MLP neurons of a small language model. Each row is named by its layer, matrix (gate and up: input weights) and neuron, and shows model dimensions 192-383. Each number is 128 + 32 x the weight over its row's rms, rounded and kept within 0 to 255. Numbers have three digits each. A neuron's up and down rows have the sign that makes its largest values positive.
After each neuron's rows, "fires after" lists the tokens most often just before its 100 highest values on Wikipedia text that the model never trained on.

L6.gate522:087123179073116138132115156143121146096134104128148136132140121187086120113151087141167157193090142122114143102082084118088124153066122114083177153162083144146142091108084115125120113173205155137133154111150100160155142111053122151097105159116121110134131056105118147153131094153147165127067104149143081121133134161120138098137119129152162130121078144123117101123090132097103077145173093141218099064136184142178163127157102154100128124005173132115102158082084136145107144112135137108073154147151098174130143131100146121176137149118126129101101157120119098070108160128158059185
L6.up522:075123161105143140166115149087137117129120059133127123108112158184139109144081130168055155125111152098117162131099084167156070117114101164079184119132155157147141143103113125058145123087200141168226173135161116168129066081134167163127113148180157087144103098154129099083157119189132121117179094177174074084168122083186141091148160133130088160101134180135163094122072138174106104076143099175108138073130166090086203109126122131150173137154131164135063180178133142141033124076137178059133143144094106170113118168135116108207105133156150132127160112031102143132132139140066177119
fires after: ". ", ", ", "\n\n", "where "

L6.gate363:212081164112181138130126129161133110145108108095124139117075122110103188147118133076122115085116158182126133137147111105080110141097143172066102105117163095153128130142152102086082084090153109108144173124146168140140171106122081157120170103115159134124130149173122153092148106157160124116148089137067144184189117137155161137103155103225144142174113101208110097124165121142153119154105158115182171157136113159137097089115112131185134205087113147090124120139106148120124147076044124163156094142113137019105173121145120100065135099149070130163114157158179167050136122095100170099
L6.up363:119135113172107162089127136165092090179083100137163058101094114141085129133122059131132147131155161178061106178132116104119115142095117183136124105131149132151135183111174126152131082183077148126115125044130193106158112152102142169130143148127123177123153175136128158116136160082124106157130120126131162133146096108143159157114158142134158129079134119223116166136121127113129146170178104106166145152122123119153099127117096134091130130135109136155145136115143125174115190152145199162130131099065120058178157209150114132128098092141133132085136137075091096117146151177160131061
fires after: "\n"

L7.gate331:093103127156119125132144107100083158121130076150097133080145136091130131137139135168172160120060065098136126054108104114178153109065139126086127141084101080100108146128149076105152112089088129133154141168121078155175173131083133091171152154155141152083137166190067131072160108211157096107137143138178132129136129073157098101163125139164096122134067161126132109139155163155121091111125095113091176065155105123123114141167158148118161140110126154108105144178140175082075112167080157175185184085104115136129148073120122076099136091108137131123108152124154089120121082068115107088
L7.up331:129152109189075136106133157156121201136093077175166172123158193110139162121088160122149161087079107107128093146159117105112103178083085141155128087123121151154099161096103098070086131101118151124119086112122161138151153115108131091120163108131147141157126136171101121122092100253170147153139141109091136102159117122114153106110185121174123122142090146126136081154097158147161123082097115126191175151103116134135094137126089102148162159127172103148160089192083166094130088156098161143123170084075106082128113103098168156110148139130138170146133123152087059134197190098164139117
fires after: "| ", "- ", "; ", "Res"

L4.gate1003:143079123090138178077134112133192146139106119163094159162102059147132123146116185144103172099122083088139155082106081105098129103158216124124170159158122077136156151141093213086074123188168124134156142106084161065116130147080151110121156170128133078144137114180091147098104116150116165145185139146103146082131170075085143115127128145158125182134142142091118122119117135115164101135083102116138048105116165126111118127167138107086112128124126144135115118156172142156063127116150101112133129112105139130128095168139149127141108131105061221128109049152119129099123174120081163128
L4.up1003:119096117122070131060169194108136122118145093121183133141111092122153147140097161121155102157088122138124086202115149090146149149095113196103123142109132153161086146112169077138163100127146110116176110084061144163101077088093146145180157170109186132162136191099142060116159140151181129091106155096151162107123093119129153133145167157120139140079093148171054127184115131133107085124130074126084173141160110112101188170112133145150110156128096133171123170132108096084157142126085114146112100144104159120197099128070148138137070182078115111051149175043165135075142139119136094127
fires after: "==", "== ", "Early ", "Personal ", "\n\n"

L7.gate86:158088110183164172143091147141128049138141071131175098162046082194139112115154120047144090137068161102126099157120175110120109128171217105103126093165102140128106142083125100110115127152102146147087129128048185107105106100127091159113133123187182151136141163146174209144092156078068110108135148145118180101126092104175125165133136217142107113146122106115136188087153156155122170140129114102123179101164090040100135185127103191092133188138133181127140127090117091166181169115121139121151153138119101126133115160132117097122153137155175148179138144103139151109073077134117104140
L7.up86:160138070173132150122085144061102141088111121155043192143077138181152114132157120167159161091118119112121074160175050083112123114114182088129161129095104129111140162127099142128150147099100145142157127111104168150170099140118070151162089124135080145146089159077118193093151197096105090159119103135061096116142139131182117103105114187107137123151130140151109105087148077146089105142089151083184187178161114129106086138131162107102124167183089128133131119078077168186164170097141109177097174131127120129131126097082102160124124097175132156116130126073150129113146158157150091177
fires after: "is ", ") ", "was ", "a "

L3.gate448:149132120162140140094138123080119094164078083126089194131062128152124022154090070120069117190098135157117182199146128117119179133079165138144081186158129135123081097131098087122118090169118125119108113096158184133095141105150140204111071138136097088072089118098126102164113131094120109168115151091147085149119148117166147133153136172080084206100104142147087101129159104159125160165109179124140159144176086163105158150109139146129130203077113095155099086089132094115094165154147103153090134146043123137103148118119140177183055082100135101155117222150094168096127102157150080114
L3.up448:151117099226146097091157158082168097136090075112148172151106140132164077139102094108081142134113110184136190167159144106150155127078143157195111155160128129193099111134145086053137140205101098149102097137108187068069146177157163192161091144091105129109102113114146121177102088082139139133170139083127123196069126114101095137176137089068064178056102100133135126163119129163072148117125137130178121117148040092151148153082118114103055159085165135111117120120131124093110113082185086058131116155086125138112142115121177143108082053159070078217117163134115127101122136161141108119
fires after: "In ", "| ", "in ", "on ", "On "

L3.gate177:033152097091187156093117165093130135180114077072151132101115125087189139090115095113155117136144127206149145116164086049148211113126147137134098188149164137154126121169102123123107104185121121108132164132131090171143099122120112169108155138127126191095132094187124102122138094190122164137101150118138139181138093111062110053176186106121139101122108183085139130080082064107125109096167123062166111096100086081119133130139156153114139104083040107120173116117125158162089138142169162118132146186112116135143147102142146102183136140174198109101188139096058065106075147115102071130
L3.up177:126139106051155131116130095139194178166078090116128178156092127074152125078146092162139140190066139164192157106130096120106173122143133112139122183119126170072139089117094127096100153199136110105089112180155155150138110136132163177099120202171158125157217112170137101158123158203101171124185100161133122163155086172122145137160174139139142143125138153129092123129117090098150089113115152064150087073085111076169130169165134146126130093126093104094125114117095117162080175123171168128117152168089131128153135130157136140159124119090130174105111170097103098100082125123151160169
fires after: ". ", ", "

L2.gate108:146124127084103160084064105093071074201088117180178125112124106101121109089147200106090125089099071077131084146089189132096162088107149119137148142084134078145145113128134143083157076101100103119099176167163122127128143150109151137103094103057091104136121075137079158112137149205124138119106123066155072113155146102081117121158127162148163114129151184176121108068102092157160143204103097145114134130140109096160157133128111098156143173164206141082075150161109138164105091085154166136106092112096133119113105091117156143167122135077148142107094189046144134117069135137160130129
L2.up108:143183126104103127099137122110132094142113104153097123084172144082093107154105158056181106123182083118144081101088179129122130108150161116164080158068162086117101129103110152103193054080102080134076179161131135153117137119099118094046140102082120130074161129106075062088111198195147162153136134122172121048174159086040104117180119093171166114130135174155091145104150082116116185137114124107083101092123102163145127184122121089158129149161130095096144130148146086115099133103222104117097088112129119109100108093149135114175133162077146155103140153039090147130105122134126135168
fires after: "\n", "|---|---|---|---", "- ", "("

L3.gate964:144167159148136106126156114160095131153079158140129102145115079148198117164131174171141129137114116140098102140135128110108134101182160107162097086128148089095128151129155118105102051125144073162107094150136138094138073160127193105131116106162097118115121173150118121166116100162094144086215092109113089150148104098182094079176084134127138137136184061126109149099196159087126152143183120109088098113083125125200117196140119131097075094115147100109139143154129104120128124103114199127151136114091154122144120175192122132160174114073157147111112170145166063116137113079156091128
L3.up964:163130110125167074134134163187092127112134102106087129152129142171147098118099134139143206119124143183152131082161120143098137129161148139149145109145083104118124144115134130103114118143097163153068148217157146129158121148127154115126195132144123080139088128185099162147135038094104097145194157132104106127168137139108158083173171143155090145053098119077107146087147161200121136166159102131126152161059086131157116153109150136071152119099108127068154108159078107148140186158098096117144127110103187093153120075120109115148118067114137092104136127148161102139159114173061113155
fires after: ". ", "that ", "when ", "where "

L6.gate828:139094171127066145097124101128110094127160214148148143089107101156166090105174120130156097128118152108100110107074116132153088162173152124118162157121134109150159196134084093152123177135103115129077169143165127040115189147121092137148146079142131102114140114106065086135202132119119093125158146101168132021168119109111110111159112143110133154126111067107118097149148111061076157136083163104132120174158167063121134137105099130129091106126103120165088072078096081197128183159126210076120118114122130105115173207108157076145101107132092106120082113126118117059077098131134162142
L6.up828:112185116191122077088086128145087145166101099111124156136107106206069107113129139127106151140131098132142144133191058163158114142113062089184152176131120093140155137129089184168088106137116057199150130139157125078139168119108147141187178069126121103123129168141161150125152111125133163122142177122134130103138136176083149152173102112187095060195109126186128135131133141055145074147132124072147100107092143055073110160120081148148101155122151106094063124106122117162093100087089179110126137095145098125084179171135145095208102127137149086101110184125158125109133121131144155124
fires after: ".", "===", ":", "=="

L4.gate239:149139125182105067170137161135175147105148083156092139137099098193079137096107144149117149152153094149120177145117105130129163101160107125115171134108141091187127112144142182139127146106117173131081097136117169232100148104088109136101112168159168134130132155089145149137120161101070155102136234078150139144105122131118167130151089128081088213140135090106067124156154097173191111128116107121207124115125133132162097116104099132082164163145090090131133125115155125158161176114178139140093175162097096169167088115110120172121066108162154157052098131137116084103131098150078124136
L4.up239:166096148188072119167164130175138161049155089158085148103101084164131125118139142168131114071074128166119134149133088092161119106177119134135152137120133144087113086155166145114148194076114163130119120099070133123145089150096093147173147171109160128100130140087137149091134121098017133087116121126140116199084085138167151142149079116184140138127121076099130120181104114121133137143158118059171115084055099143133145170112100128087124142163136092132143135166139129133153142083145160138145155134087083142148118097101158173090092115100169162095087173120118095157111130164059111111
fires after: "was ", ", ", "is ", "were ", "be "

L4.gate827:132130141183108138128143112113129113105175120166117135171135087114159116109150110147110112067168131141127140129093130066123126129094162108178110135127120104113191107082083101148152123145141120196102145095136112142115132126123164114122146144174134189158094123151089092216113116135060120099116125130112119114070094152181122144147213120160144148103176142160136172103117125146097149136145105110109116134120149150120144198112122155096163076151139194147127050089160135133083097161160089132168128089109110166140128073154142147132117123094136149101168095117145128172115157124133099165
L4.up827:129133136085118191101113147113151167066127119132108119158168047179150107067168093114186101056058135097095127116093098086136139205115175117133131155180141134119190131153111136163140131129167069161141102124136134157107138115152078091180077149124147116135121095139143065140096086120147166124109091134108105121169167079115127161062133124163105117092107140148136095159119123122118139112114120143147138109120159086123114108138104143096160126078111142199123134105190125160103139121149145120164120141143176110152107099162140208108152121108091181135111066125161152153100116115137128152
fires after: ". ", ", ", "In ", "\n\n"

L11.gate23:123069103079111147147107145150160142166158157147101089142135113194190066102127114061128198072125119186106114146142188121148125121127083157125162180072179125142137140128142111111107121111153120092158089121075138161138148121122095123087129192112066150138155147061073162104109151086204132082163102144211131039133147112143125146208192162139134092110171134100164156132130144128104113096122098047078086132152093168230152127122113190164158106149149106111153146115124136120074100182141114077122159100138124130094210137109124107144143172127164119106145108156107137144154081150102113159
L11.up23:143120125089117116144153140175107155142116175130179120113122140129170102189074105111135156134137177121149131146105113111128198125075173096150196173111122123125065105126184082140159129195134144129144085081138129088134135156112129127139151163075099162176167140154070150163117129117127158125174112119172069128229105147089162134153161190120117116153111151126124151125095140185073147185137157128081135171128100136130141098086095176137158078098172111087087123180073150151159126109100103130114142143155127084154135184121189147142131174106160157149185102180126108119125081088105187151
fires after: "\n", "\n\n", "Player ", "- ", "197", "201"

L3.gate862:107132125112161088052149162176129111166132144056156116152091131081121152081128123194109146170072146132129062123093115072176078122125171120117103096146159073143138089125181140173163096185154153103090081104133112157167141167040142090114121150117120110111113141144175163171075197096150136101105081126117107170165129127121154163167109145094220089135163093157133138140101147142127081138168097199125136111105106088131138144168142086141135122180123162170180134098147165122105052120147096091083156153143073129115165180096120136126146169064106111148143188100104228111142177070107101112
L3.up862:135148096092149112113117162130119118170083120125164111124152115057077136088142099162123144159117169145172080158112095012163124158120097111152097083103179097070118108110171123169168109196104148156138105130157123106177177129093109112168084180098120112124068156138153144155098150104130153125085095148095094206147163108112151155142111138088190114066142126158117110161089162138111088135128109160165136081089176131098139127126116086125073161124082119208156121070155171162085041173163112144117148160130112199089154070075095140121101154121145135150172168113156158108122195076228143148
fires after: "\n\n", "the ", "-"

L11.gate554:118083155104060147137115100141134155140206108119082172032084130139112170130098141122117151121130142124141121121133112153196084144151119152091135120139127155131160094086168079085129137118186171130082105131130137133150143178084108177139126074126136148134027083138102141113092129133170140129133159113131142143177161107127145128197132138147118100177200204079081168111118093131117120087053091134113131134093151168110072144097105161154149164097091109117135141150085132121109124157138153078122210129137147220162169118130084131118176099144109101097143097092109112102214178157139151113
L11.up554:119090166114063104135117153132111085102093153153180088148144122179120114095129141106117136181110135155131104113158075130185166113166114142146147095145145178088106097193146109164104191111081128147143144099183137144058074100185166156140148102139088131155139123112146110186128097115134111111105152107197127132166120210172136071146118095136148125165172115116090175111142130129113099156128092107075135089164140115114122073171087086129137168068141166125099173133145135136113160161204167128173104108083115130159129141120113103102093139154081168183139178125143105122131088132077102137
fires after: ") ", "3 ", "2 ", "1 "

L3.gate506:049161143095134133098093129087156133111117167136102112176097088125145097059142145181096154127129134126167169126094105079169100134184139193180107200138096087145116112153074149069112108127158112146127166092083077131142083131125156145131084118116137070144093092102145122155098090160096146079152086183164148141119071119126125077071142126176080082161139125082126116140140093156124159143164100160170088171090191064056167072142130127134119104114098126130091106166195089159105098131140154106084147135106115132177080096128162145185111077117112150152154089119154085122103145158107102136
L3.up506:109205145106102143143090143128170098097122128175141113148069081137131131074076104136095152115083146131144179083112124155187091100192133121166107182251098105165127145128089182123133092154181140160158172113100118116165125196086158168129099155155124118164149098203084159162124077132103148080152116193157167136167121145129101109110178151153127140124143151105075122203103093189124116119161165120181161149096106135101095118143170145096129133143126141123186097092137154177120111126146189133117177155102129094151151119094144134114086134142137102184138091157109100128124127105082133141
fires after: ". ", ", ", "\n\n", "where "

L6.gate352:118147147169162136114109137175081153172178148154138100157055097113110135153080132155112069130101103109154087123112144112159138138146150131087144166144185143108122103139086206146154110151140116092155150125104188126093141158203111161164170163164180207092163154057123132104140112097122144068144111131162123131148146130114118161131083177108133107123137122064114129070065135160126115114106128111131161100103148169108142162078112092098203134073090137135152055167115142098130099072147155125142137040109158141126137137134152110127171161132092122146071114144092176108159120107136087136
L6.up352:102166090120166155111133164125107156195126147079100091139129205136163095158099108139124059113089113075166146100134158105115106204135140113147162139099150053056103141151142149203118137093140172083164080138095142126085106138155072156179185165119132175118142165105190121161118114150151129095157099071100119105118152136119135162149154108128127118115141145175130107101080072079142123128072116082120160131054111130154148101143116104083122120135135100149127078167107050129095098085233093105125207078128105125110147139146124135098139113109063107163123153163203069166124164066099132152
fires after: ". ", ", ", "\n\n", "Th", "en "

L5.gate664:159110130119180231109133163088096116134126055181125146154119049072109175134119094172106089110123144081163079153128167135146117097123132183095157067109145063130091112128115157140127137138141134093172134060165123083110070125117145138127146208115099111084121129166169115072117102154102160108141125081125119118134121168119181130146156117175114167162158165180114152160148140128126081107143166089152136094109073129088096119118129113157135127106148092057150088133144091195150093063101092138150167143128060136146152170194124157097148155105134141193145126154106129138141131184139051121
L5.up664:075114149119118139167215139083076150094176136099149165159110129123159149116092175190129125100148168157102181123104119103098086143121146140073104143140081099151144125136038135115101116115105075126165126137059185105169133125111174196110079180133104072107111158156144087152083143084093108140112097089100129083106150089125150143101133154132141090119117117124045128165138143117148097074145096097057125119104096098097183124144143124122130118093104141054117138162143141170145151080146169096153124110152137145120135147179137146109151142078157102140123106143183182109195111158132088129
fires after: "\n\n", "==", "in ", ". "

L3.gate324:169183120078151153122140099113134128170147058142161097092177121130090107073151141135134107042140165119122077115134171075101116142117126129142146119080107168152119127087119133080079118174208108109101130193086142140128115091120091161176105137170127094177118103156137126133139130131129149137163150157125129076148138118086106099188077037159112074138137120106122115123135164105123123120120081116071132085149071127168131159168119102142084159125124133119055067166137120090161119096210171149174125109120076159101115072059133087135207159134147131125179145132093091149093115137189160148
L3.up324:135160140076134093087121114103137128110162102129149100116174121146171100096148160162158086111134132161102075132139143129110129139060094113189143122133101118082131155152095126127133090086091114162093148159044116127158139127087123180107103123063109098147092165118144135148161074179144124140115105112148104071143143171049114119164076104097156117120128143144076170115168151095057142094125066085093158098101120174140110169169138144155117121120195148134125110121153102076114116137151154116147152182114100123155144061155169086110155109108147158067143095126108117115086176086182126082
fires after: "\n", "|---|---|---|---", " "

L6.gate945:110125147130140125126143168086151169183166126106148140100093134123118061189128124109066097130088108088156103141074137103130127160184173157115049113115140156145157176154150170040180123096190108158100152075096103081134140154082161146174129142132137139092165094154151071114131115119098155166178151149104113127092139149191123087153150082117094177125109104155101160095134150110095152094094132110129159132110107152105116150080108106105117095110053118142126089112108125145111103157067098178143160160096097137167112115129101098135130096143174113170140138202148107161149092065079154095
L6.up945:177152126141106107081094137175137132089121177152127127112160103195164119126107111076098143147177195136172166171152090153143152151106069179169138182077106147090128094138126081058149116077205102099086132129090016121098109114154108161137107135100097167106096172144161134130087157111074147105081136127124124128090119148153077130107146132115153132118168153133114052138140090092195137106130150072062088133124083157109071134173117146164157085104153121069172119150159066134095104087110137136142149153141128104142115154105175152105176136156200099138154075169135116112165109087140124140
fires after: ")", ";", "details", ");"

L11.gate451:101097108092144196102083093117142103154181174131116143141153105104097061169136096090127087233130137144124145117133107091175141081138088037079145105112098135134093155079063102101106137131117070098143075148084138083113099118147150096102154098165158075130151158091129136198099144163073115032065084115151088111137143188089140093129121104106163187119124117150121134140203164095069107136135175149100100143154087096138152207191130145108150128078145178141114141077068084119139115146123099110135105149137054076067138137211118102143157139123105092170087134114149135161157109091116135079
L11.up451:209135123124165156135198077124146130147126129083166107128108131126122079127160185130169160134120092081147170155092082099103103184141087086129142126111126140147155108065125151228171106087090115119174145144150117149074189140128091124152151148111147119165152112170136106066147091084096109129143163145119150096124126158099089137099136145185086178139117149180151127092243127223074066099167163099177135149156130117118147149199102059129132130123118159141127155106160102139099166128129167106105083136144144120150107140104153159134134146164164118115102124092114119120095060093121104122
fires after: "the ", "early ", "to ", "and ", "195"

L3.gate900:070117115141178142085113132167111141129094149138166094186076132118109096061104139136065141077117131136085168099121080095165190188138094114127123129109187123114132157157080104142150117155128093141083164140115183099153128079093147124125113100088115136108136087090116138124138145136177162159114112156164159103082107103157097074115107104141146148091084103127152066097114155140117104168141072145059119164133126119189146134124091143129140133103200129138107088095148104061127093127161117165120093144095080141103153087147174043114173088135077100151149171156141104057127161111120090095
L3.up900:135128110149138120150155094118059172154074122144123172147115185101135140155132135137177135122107141071161101100122142106183150123181121097096111169128184118122035133166191124196167145156116099132119095075140152089100170129149122090169105094094113121096130123140131162131164139187150138120165128113149101142066131103164144160152220100109132096196097144146107119155089150106174164131132149174132169133116164056067161130099153139137096137109101139142164134154133197121165141143165037102133137098109119082123092109098108131064073112183142145176124137134115081128107171128128159112
fires after: "\n\n", "| "

L3.gate495:127085119117118124108153159122142096141105149112143124164067128109105161188125063128111117102155098168111072164065114115107164112083117178075113160170122053181066104143189157088098120135111154106118123179154124152102123078103141149113157124082161118127177126182137108104197115136137089151179166116134175142048152100187174119145088144086119124140166083109122104077118072137102144114122133194146130116165105134142144148151140159135101122100174144113159090153057116197106158099125118097108126160143104159102141128158131142154060104114117161117080102124146143076117110131122095101
L3.up495:111202110104185103094179149162132157106159090098138123137133129120103172123088104140171161125160157148178118137103087177142158188150122163104104166083123104119071095119146217173145132123102103147142184130133112131127105089057122078173094088143074210092132151182074151160154139094136152209093119159144113188133109113096115154109120143143171145112132181168157195138087148157120133149138098046122094111111153158163078127111114121082113070153074149141122061061123142138136120081151106091092097105142090126138175138107147137134142094133079065158161159126091167160138112194103143098
fires after: "\n", "|---|---|---|---", "made ", ", ", "\n\n", ". "

L2.gate699:166110175158119170075113131108214166139122153138063111107169113090125199120206107047076087141133128144121127165103192118100138149101056087158099076165128091085093018134178129114137084090070148191094086181173168127113108092137158110161132084121097112141180113118124145093091120158086124122148100154074138133088110143140150166148098110119122121098163154117164148153086114138150110156114152189105129141109074137164151133160108115122165134114082162124150172119121095195107136101150185126072116138096159062143129128134103145171122078111161131143186130147107096067111161164121157117
L2.up699:202133149155024127113131135115166115121114151072171121148093111122174122114114109195124138128085120110048145080080132126165117132127078193060066140117125075091077119074169163058116097115106159099091094133084173113105078133191140165131127196155190138121148164095147156150193131144141094119212115153082135094159138091175151100087131137083194178123119097082108110157114113089121090206092073158105171046131116206074080134139156135066184155124087113077052170146125174143090161139129131143153162133102121134150182118148091116151145127152099112054118114131107098170120152201137116080
fires after: ". ", "\n\n", "\n", "announced ", "\""

L5.gate306:159122083164130123118152120136096042149147095155162109120155121080141113133152130106119109120143103115120101101045117166115151219089131181126124089096174130140112151144153128103121136134128092091139158095137129099137141122046175120130111085133158137056090134123102104114151086175214108080144105157137110176087164132125108096143176115117129109162123073156070149123181093114105117130190128091107142149197165131138076075102099149163137119115115092132124155138175184086129111088131081135134116064150108137133188136178149173137114150132142040121075092131112101136174123103171159121
L5.up306:151126114104083175151160111176144111131179119127164128114146109147109127120120077201032063121095123148163100109140074164166124153121095143154129120180081140123103092167138184133134160177080102133136124120120125125176184136096160147117161122107178130160168180120093149084179183137082120138103094135193167123098123161144113168135143143125187072121082136170158147125102154139092138190110082062147121090162140138136078121107141094122100218110110136109174171123140201068116138123115169152147133103120060142158176117094110206133050163143134136135114132112153124094128120124103174132
fires after: "\n", "\n\n"

L7.gate1002:127052137119128115107136101069129161102132076167201165130131154066135154142184121089087068053146156144128104100095147123127088082133093099075189139163120082143131163128148088142144188107133050133149105119115082144121152098154163151085137154115148096173125146158137136142111199183121148178116142104101148147135121150186099152138133115184162129138158161118120100119139098165103139152118096135098100117144148124085093172105155139127143095096153079126151117133119120136122120134121135095170106146147153189120094125149094120163097198109078129118176143093121128153171145085121208133
L7.up1002:161121157108097219203118087105090128111174130147124148136105108162127103159085141116147176152111043103130116102145138154160146081093116067135136119147160148151124103113116115124122133128117133190119148131114131114183113202079134099144095149107144143123098054079166153151146103132114105077136122184170142100152124172146120125054120142153195146147131186126037127120130163111147140132110115097072151148089151125155214051129119131116150111126122113126172140124113115114048158142131155094121076127153108170121180122135079105118152101075088177157105128102118087135157115141168075118
fires after: "| ", "°", ") "

L3.gate969:132193138144136108100160108111084141109137153117160062156157139151151128141144107167122112090093135125115159171146152094145129115183164154197099181131137079140140128091103124132119117155102125126103143129171123099148116101143132154183142123103136078169147164109110131138116123138089159165158150193098107136119065130102122128176123181139129171147099129131136060070129158167085103139160152088114145119088104118145064132144136153116165104143078126083068109151166107141110054148111152161177094141114135136099179155155125132197114134092126148123179106058115131133099123143122193079
L3.up969:109171115079171113051152070154074140136150048081122104114185137112173127119156060118068079129097115123106129141157209101117119108160166141116111187158104104151080116080134103154130072188162122114109147125151129136145092112103072149132100087167192164145127103080136096128094113121177117125151141135146156153146091125102156192111148138095103147107112173118094068072181206112147097113142075130116141206119140083120121076139085191160118078159114130105166062170163127177124096103139173135125102137063150137088170108155099113146110136138180128120158143140152185154076069144084178127
fires after: ". ", "where ", ", ", "which ", "when "

L2.gate704:167205111087133141117139081146127106162100072100140124104148158142167099163086067131084155117114145075073190089115138101108145077122096121121117151077079140102148117144143155111084092198119180117117100166160170087148159170144176149143093160159107075126124121189181094136146125168143104088211182166139130122099095127139092119185135111080101135080200085126152148089145186121094127147114122172114095113125090128101183160159160073096164123085121075131094075157106148135086165173172181164087086127107143124099080077156087141151116203165121148146114128147102176114103157130171153110
L2.up704:092132143101147127075092164123186052127124105185141091138119140118133131099137135079162087127152102127116095100152102176085143134142183133126165095111116119100105131140101141078105120107138150132130157118095151190144050170156193048114128161118161169147072137092115126095122083135149102135096155095121120157149139179142134122189103092142137183089150159122115145096154100124149128123125112176101129115080123139149169218113146094147103154096155116109116078124134085078021128122176129188132140065111094082100079092108159159072143161094128098162131107178081105147122150159122103189
fires after: ". ", "\n\n", "\n"

L5.gate131:208164178056160115106097122099161130169208108098106100088151129132093094089066150143192129145059072097168147180163096163104088116054056151156142209077115148071154158215116180101126142138151180160124123166094126120148103130131130100138142090093142107092120200175108086078146121210106108097130074098141154166121097154118150178129121084132128098143083180106108124109097102173106149144098110171142140136125130097072150115149124147082097139171154117168114119182091132145140119126146111136134133227124144115097132110093116097071096151129117133151161155122102078128127133086151122085
L5.up131:104097185090130107167099127127160168111127184122063165111142093104109170131105101106119164139083139148140177131094079148086139122082095180149077184134162189104077154085126123095077117139139137161155100156115147079097107177121170086138123130116106134083140206125116115100132097138171063146168105110101141115149140127150126125171134066143177091088079155147121127191143171111193083132102124100098089109079143148162164120085085102140156128121142064169168111156166082117038141146091130193113111127147123169153155078090096167143096125067104096145148168160114116136084169109133111081
fires after: "| ", "\n", "- ", "0"

L7.gate953:151122148123163194122115155084103135129176135127137107114123142134106160122120173128085157151177136175179166106088160185159095106097147110177186112056147141126105101111108141103141127106095084134102142161083164063122152139130128065138111097125127089141144086116160103105110069039136133116150111094111145147181170099138141126090093140082132163151155073152095159139123176146122101122084127047123167124107164109117158114111070136109121134113120127110113064111127107118159113159112074140163164103075129176113185129170134076108122146088111155124121124145177172129140098170125149109
L7.up953:117155120121146150112214154181206110111119113105092064108138143113152171111126102198066139129125146163129185109149175143122102128146165082135163166133103188144181197151137134112126091090146118166125120138093104106095120148161151146181035127165091134144110141085176131155195162111123096134086121060147125125129075082096082100077118121087075142087110160062180112112110137122088124115086160082142165160085113127202152093134156112176110157167112133120090152143142126168112123129117137079086118071093106139137103108159112152133106148098134117074124114126118083103138182157141210109
fires after: "V", "Mar", "Par", "Or", "mar"

L5.gate383:150142175086090134085146146167075166168137106071147132160114152108159104154142075147191105165078125155063116145104110103092154060143122093114085192073091150108133140122101007130133110111105094087163166127118122169114163116143139129087200109185127130073119129118154132127138157113096102111152180092115097110135159184097154095136136147113128072124162141121131173096149134133114157143151187083139113145158142162135110142147105139167118152124143112044096106082169090126206082150190177133167103097199101138156114118170130134141113120161159176109153163149090151117125156140105097141
L5.up383:152099126122105120080108156155090085118154116106195051196127067115164154172123110084145127148087143171090143147115146230108136131142139131119081139141135096091148085122165086155151121123120145192163155109063144096127097160120128138098119144188145183133174154114117092169115110100150143075116088101112133107155163178114171086087132163137122106075171094125135126107159155153156112140128099101084120073136167070105105125097104102193075107153074105138122115137129094092118150161145170051198159131125162126133131077153129145081110084086129089105122037174101127111144126148129131140
fires after: "the ", "| ", "\n\n", "The ", "\n"

L6.gate561:146157079116103192097070070149111183119153142148137109089156096083099100150132133100097076163124192122099110092087086122142127115182145165201113096099089168144140134099089156098117145158085100082142164152081179083096110053124117150152144085126118136154114122139116104163139085082186112102113135136114076134134141124083142221169140105111143100167070156157124137137113141116032104105131088090115155148155100130140143095133114166117088111109141139109166104123136109114098171099181105142142138099118129093061100106078122099098120149108084148063131139110100088087102115181180133125
L6.up561:099086126101155177089130090141095161115131135114126156059115101113076097106122152160115092126108146160147107165099086130145067155150159149206075122113148144116160091110165132132112154132115082129139141158100208120131095094097124134140097097079129136111145117136115096147144121076134139077091136137107160152145173153101094177148151134147128123160098105159085158102132103106090104156192142128085171197136072109081098146103082142129137129119113117085155114100124122168108177141081171086158163189145089122095138097106120092104157119050126164138137103086121100083082130186164077142
fires after: ".", ":", "K", "k", "1 ", "7 "